Part of a small language model's weights: a variant of Muon for these matrices.
MLP neurons of a small language model. Each row is named by its layer, matrix (gate and up: input weights; down: output weights) and neuron, and shows model dimensions 16-207. Each number is 128 + 32 x the weight over its row's rms, rounded and kept within 0 to 255. Numbers have three digits each. A neuron's up and down rows have the sign that makes its largest values positive.
After each neuron's rows, "fires on" lists the tokens most often at its 100 highest values on Wikipedia text that the model never trained on.

L4.gate449:187101152153098144131076226125089167146050148165126098178151129146082123166122117137170128136119143150124083157100157143178184109170149146100165110143094125105084157123079132140139119147140126082145119135163091052073113097132105106104099148093083141151120148127214204101162113113116126114071161091054160140070164151151130185132097143143135097108120157111124108145159135148151139127075134108098107074146080113112108142213064159151085119130088116118187084103123187093112085110133146148175078170134173154131154137171126098120142138119089181176136073140092108144120137135130195145
L4.up449:131190113173157121067098156154138096084207080150077154109099167127196125197149113101111144123151140161117131127170159121105137109111075098112191171101129137118153123077148133121081148097155092099110040120146166115092147190135139026123192141177098131096105168109100128094194098107123132111100121105128161135109213111158117112108106141096089130155056129094183095092155092077152123128105143105159199148127177173133157153166110105110102131128117125167141139110147166123104151122140111108072118162119137187101056161174164154133105128156119072105157149154107063162183148127111110129
L4.down449:162129163155063146171117180115115123203098108100089060160056122124080148079148153165170164139171162152103125128147116098033106154134139181118099131107145135174126107083144081126122079133170115131127122095080112131141118130142129112091190098114155103133125115161172150162156121099149079123136087132069066132121115138124123124153131167141183149099105140151138085149239077065159159193153164096079138146103140052155120133127094102108134142146119125088183150118146122144126171141161166158129143122114114147141110081145138113193081164132160156132178111087079123097105156162109075173
fires on: ".", "an", "on"

L5.gate501:109108120170133074141107189127101186212087158112161135200163126073088132158126083148127173098100080126136159148129133143158148162142078129115213192192152115104158073110097088072138152134107165071141137095111155118149195087126153137174166175164134130097143174144110130206136045085153157146108098151145160136124099107125124145075162102105081052153181119172112150158162120194095134153114141118119135158131118106132149127076121163113104127132111174161140113146157185151182138112127093148169087091106126154168135091143072159100142130155123127076147122156107088164083115132089144183
L5.up501:140129073164100225157136131130171047115133137132128120126086173143158088104163158130105095149165113175068103192143131082199127124139122166151158084117123137133123119142164123071119178167119125080158126127135138140121088154181139071169131180130078090149152180110131140171165164141116122143106087117169090094133117110085117087157119089169097112107149149108120124109175137064113149109107102130108150148117082113164101155146038164096111157125118116158213160077142110165064132138111122114180101187179147162187049126163141139127166132134127169120115120142133103128119116152088129052
L5.down501:124143146143110155182099124145171064163082127133133097138146115073137164087147104105148178118147120103099140136136201150137168073099159134117070099112127102144097131121136101147098092215179110139099127120130109158173133159180156172151155085193139199065140079165133137151106104142149142092169050198168117189165092141106150088177111138093154119111141161129163144103105139118065162138062166178168138156057187139162157139146114092152182121170123147130136102126177111182153069142084148087159157150089160167152147099116122126216126150145124147115202119108135129170130135137128098146
fires on: "ur", "an", "t", "ans", "z"

L10.gate350:142104142179157176075145111128122144079127124179126150125140136103095065034151224116150103154114119109169129112179097141137156099140111139156113085183105084171110104114134065102129138115173057132136106140107070166132129087152116115151096091151087152134178109111141118158119080121187160115138112137112126158187147085139182152155110181105139173146136147136174108139108183152097132194107112160102141114198085165126170096132091092125100157078088108138142112192149174126110150138057137135156152107089071138080160161128135114097154083102099160141130139143074178195092132051117149095
L10.up350:140092101157118133106153069171112059097151172102113127131151189151155101109147155109093082107052127155185129192184097087089156119207173090198116163093105173176149112128121121150107058150135149147149156138135149120135119065131081087134135151151095127133167111133182167148105109096182100166127118133160144105130163114151151165146152110108085117093130103125158119105088166158062135096127129135135073175149198132111161086126131109183129115122128123116076147159160108085106117082107120153111080152116083142142179122091122148159099125186184129129139147153141136133097143084092145137
L10.down350:167133031166073140120119088096121148162127058167092160173204146179088109126070090168123138147162060101116087094092126184210074152148141129151081148168101152116157054104143083183155095134118117176134116154119147155105102152131083134101080095154117116179118089179129134128140122083151144167175110159089150122115099135144143129094095164106102132091134118101119117123094123134128179120176172105127108084117133133109111125068131057143121136180132158111139172109109153122127146137074114115127200104144122150153152126128086171110167164103143154148162157122178139124086060207150149161
fires on: "te", "-", "o", "ro", " un", "e"

L5.gate503:122131140145185143116077108169083069162166179124174147171144109087092170137165111146077109066048161147201120103083149132120134135124150139137111083114110168135146114130159129087086087139159123151100119117088099106176129104114145089156193162096122125109136098135108173103148135114113121135160130121113126095119153120127148154155156130058134065132124135134077139174087157169181079199147224100111114087133106155155127164124189181063158125139147108110103109143116073135086173139161158072122092141126077074171157157139111124092144126118088099124136158090113087111104100169078128138
L5.up503:184110146124071134175072124126159116053072107166151156119077081141144076134122115143077087150152165102157104101209112114129080106080130077155095115164105130136078141143125117110100116094134119145145103107105146211122101157139095101100091165186115125146140118117164201135137176099056117114164092111129182103137073113101191111152112126153147156156069095121124127053118114144167095107120114147148155108138086102068128129126142131076118123131182140086149112158117160158104113180154126083171121050112128144107123084129123144120151113167137155113112125160139142132096097090195079138
L5.down503:128147169120126169181081172097118091120169121089098165134057110120085101155151153151151132114116118178154105071081081176119218081109136118094113045143115160128144161157078141122191095171147086176126142102083125152183164113110117123135164131144098098159143032125179137156100133125139097160170122141141162160168151134105109069127203127095118138094118164128174106123114135104122125177135124150126129140177077121142117155074125138148162103179130131095192150110085057090139120115187151071160119042115148155091099143093102196062092133156157134142144125137130142083148084138103130150
fires on: " an", " st", ":"

L5.gate17:105066104143099112163105115143130111131145134100135097093084106129157124129095139107121123191066144117138229135104096080143118149107086150080142090109100191099143136059090102130170148124167153116138168157176117160132136118130161124107169140146146106106125127160108168141131151131133124126101152147133141176139138113112078096163129100058125146139072122152121143157178157096131148156126174107071153132174099156125154102190052136169135167134082131138165099186154145165104159143114152158061094127162145112148145082133111098132194163087135156099155108158086060164159098096127073081
L5.up17:134088114176167138109096085087186169138151131102136157100118145126146123146141169143095121114117091115091081145124155097128116153120083074154178109085144117159110165076172129139153085158113168108117072131153112154136135142114192069144214123131156077118112106098105163195107125100175120129091185159147152119100129122144134097094138134094064157131126107130114142147111159043135190164085150043170133096124149129110121144145112139201169124109096164102172162076110074117082107136081115118109065166135068151166128115085080136184074155138102106175138120174145113139135090101146197160
L5.down17:131121106123131078232099101147153057162188133100108160107131101149040212113163137083158167140122218098064130098115132095131142165145162150084075059111114135113089112086110105149102113101135115107119127154136113131151113083121101089096162147127111152071134134135105153127095081144097155123125106080127106145111115160146164054185142130159215105068113127115153146132159117157197109118124093100137107109061180099135118155101144126156144117162119131094123122095117136083110148158115081132150100116166121112167107110142188140127101083154087124152103127150122167113117126126084129148
fires on: ".", "ed"

L4.gate448:127111108169115097128167087133119135142120105140121123111153164114111104107121154118092095131177114191148087113158151147131157111084160126124186118125105063142095105169140150096141134191110131106181138114054102120125132162123168134141096005123139112134039127104093122106104137119127119120124113158124139121073076154138137168144108107147168102087108104059100156167153145179124144146100152128119070088145106146146097140103100135173155114137096197180167127114136152096134152151112100056105153130162081157132106109120227153131116160185117121063141144148134072171137147107151171157
L4.up448:134150112099155109137111111129077134125161121167151164090089196114151098167166133126159113169132108077101135131136158177097089111199119127098135155094090160092186196147140175119145140060132080175097128147190123140145100119065134150117085080136117160157069109138146094121162052092106097159131117107130173115059100141131156121140145127115137069167121165057127167121176146104126146093154111147129050162125145079086154110145160086167177114150122160086132152093103057068092154098146107139074090184136163155128153146119076103142119119167087151173081137093158136097098127132060110111
L4.down448:085143137111153119153111132128116131181151139073098149142187155116063098159119028147199083118093122167126134089143117108118114203101169162143113053130136110110132087121136153181091131141096188144110190091094137169135122142099135145140133094062128130127187126070123111144156150122120036122139178089142065141189149123108148143164172124108146138113126180139118119113101104109150118142158128132113162120120188159158088129068165152122107161165172182186176164116156131091156167116112142119163146138104147157207118124098159157115155103113141146091111147134127180109200137080151116059
fires on: "r", "ed", "ive", "or", "ives", "ived"

L5.gate124:163163130155099164105143106146159089118070120138170140113169182071088072153170074100143157170109115152122134119119130136138123091130117136070095099112101111124103131090136073152153107119116150121163144070066127120138113121146169131164120097074129138150106171157106098105117136126132153091132125158134087146125131136147175151112087137155129187158065156168088100115184166163167165131101096073123071140098129154144103158098055203148138099070099090175194192125101108111102206111217112171117042115162086123131141114110149120092156130149141105125156128074170174088157141146141078178
L5.up124:202080144141120131081120137134161118105113162176152112171150186182177088136144125100104129075125120162129113175102168108158135174078150176129105101153085137123079102096101092123046115198139133138122141119124130085110141108148153102153177111087136119137155175211130126141158122177088116123137081116127155091121142149167166159149118126139155127172093130152128084150164106086144115095133140146112132155157103157158163158156140174066084060097166086138173074147152153075116124110203146169062115123095114114125109164095149137132077075082123125117107158106127229123090136148089161119
L5.down124:107150070128089131121123146161127103143178176138171094144224101138092077135105138120180153124104128141049140092089105192121097100123098137137113108093196073122144106149114161119111156141130094099139114111168099141212070099085075099072102142176109126077106106106055128106104142089100149112122122110169076095130111073142094191111156109101123105099078099088157180118114058173114124124126133120104170117099086165110176110116097111107130131126085170147106138143088093141159159141113123178112082142101138136143118143130147159087108146103121099138162139138157102137087145156137078175
fires on: "ing", " of", "s", "el"

L11.gate329:115147153095205131148155099070178153064076127157178064147135133179109101198117116100079130141090100135166145129123060133149085056190203190112119103118114168168133141121076133085183106139156121163097174108146111081139148111118156085131153109114115089104123089072123127109096125148117126111134132154096131123124068086174205135133115150132134091147132114103104111159184222137173178122183150124150086124104162097118120146098179142135111137104089102149118089129082120113150136132119167102112106128145124114061118171116121047088137153143146129210084177154166149177094125109138185082
L11.up329:135168166153131121157131117109173102171107151102168080099133157147155109138101117106097177065153104175155120120129112066148083124143107146094139079110093148135113157114145094128122097096078133111151112093121139217143096102168154095115117127107158093040067124132184151154154141133079132110136058168188160133115166167141114174147146142073128092155130151058088136054081144090137107126146120139079106162145106153083183179110134062212125108083095122106120111096139093127096068126123160165131116103173158141120132118125162093176108112162175112104089151173120097101076120174164090113
L11.down329:145120185162200110126089089127124141110141190091176126171076136143000102137115133131087142115108156143102113146123123152102133092118151149122130122179135125145139118122149148102128116117137167160160138125089122085139204131125126097141149171180084179128108114144094093107108050144125109132129177100091148086162140148145108104193146188112173170170117136127149144174103178196142173118132162177144156132150081160107135166130157162145113186145120100138213108112103101108101108170136177152130126164109159097092059176099137146077157120145097136160139088141156132149088067123094109093
fires on: " an", " Bro", " syn", " An"

L5.gate149:160129105127175162107125141179116103148173060092142124149142127093114104138129124123147125153131150164101133177103188085086141177103110100098101156155180110127078093150105116175136146107161148129089123098098150060172170099121140091145054148104160135168164197099121122111116067106122151115084157097143123096164174117120161162096104145161126109192137160151120129112152139172117149146154111110092203095138116110190125175116102107126126100074077147127066057149087096125142125129137157136103081128127121091084090150105136178150136173115149135203162113168145074128100178111111134069
L5.up149:155099125121172140138137194138144158186121163116140058135048129061105098187146142129116118107151186156130121158133156120136094112107132182098154110168130176148084039141057113084146142144201179136080145106121143098094129071091151183102150141157152154133124212194130145155125155142071153128081154079147162086187114154163118116139058141118162107120111158127109087117089148162150102120106091101140114116178168052160095171104114145108142113114075143133049076173113094098121137087165157141112067141068145147088173135109120143166128116163131102100123116136108123129119131094100213108
L5.down149:135150082135120100140161098143125091105142167127165166127193102180158111157142100141185094066106100144114161174129160103138071142118112141099204169110104058119162126117141098099181094161141119182155132123076126178136126230161126143107060141128162158133060062104136055147153111123135158126160125149170082120134129143094098081133180111118119181097137117175152141152171122099145163131099070180161088137158118107071119181144118075112168094130134155165158152132100144180148160164103140130088122068112143094121093155131108172116081154151147062128079193148110145123125136148153105137
fires on: ",", " and", " of", ":", "ing", "es"

L5.gate520:160167106098164104085141164130154097158146099100173146127122207176121178091173147173094101115137161144084094157072184162091143122143195113075163170140182155150162138112132110149142110140143100110132138189126137120136073125137129101123126128184111146152069199099164146115095152114125151122129120105092112126190111164146183155159116096120111161171142128160131115128175146126082127154146145110159124132066112144168091130135106175105126117130109132110082150145194186164097134085124124193097143191094195115136169098135117125145116052090116143171141173073124074087125132135101095128
L5.up520:165158149122136057138169126116177117149091093147130080088120129134089142153134083161186123132067164110116125124133178107124113157133152124102115108132082162062096165186140184128113087155033176133120114180114147123201086132081135121150116027135112160157123125131184164118135101098127167123136102107090105144151126205189129128095074158128112183126139065103123124084187072123125195151128115100106103150073139070164081053190104131136119118148127152159080144160105072117119094176129147165130097159101150094165104143095157145203161113097119100153104148142143172115152172140111148137
L5.down520:148152148163120138152174126141103115117118161154127053138205116157131079182090180165159026152113167105155154117179082217143102122130108118157105130135117113099117099158122053077117093176160132136151123057097158159087150123142105111109131171133142118157137088120086102128108118078146167145104102146123139127139107080162180099179109146111093103078148165179176137138122122171124110120109147142171086090095118224210083115088095186128137131095148163180121118112098140140145084137123152126160150165142107167128140121131120201128150068121140119130133172175161120174044135134111164106
fires on: " under", " of", "s", "al", "an", "ay"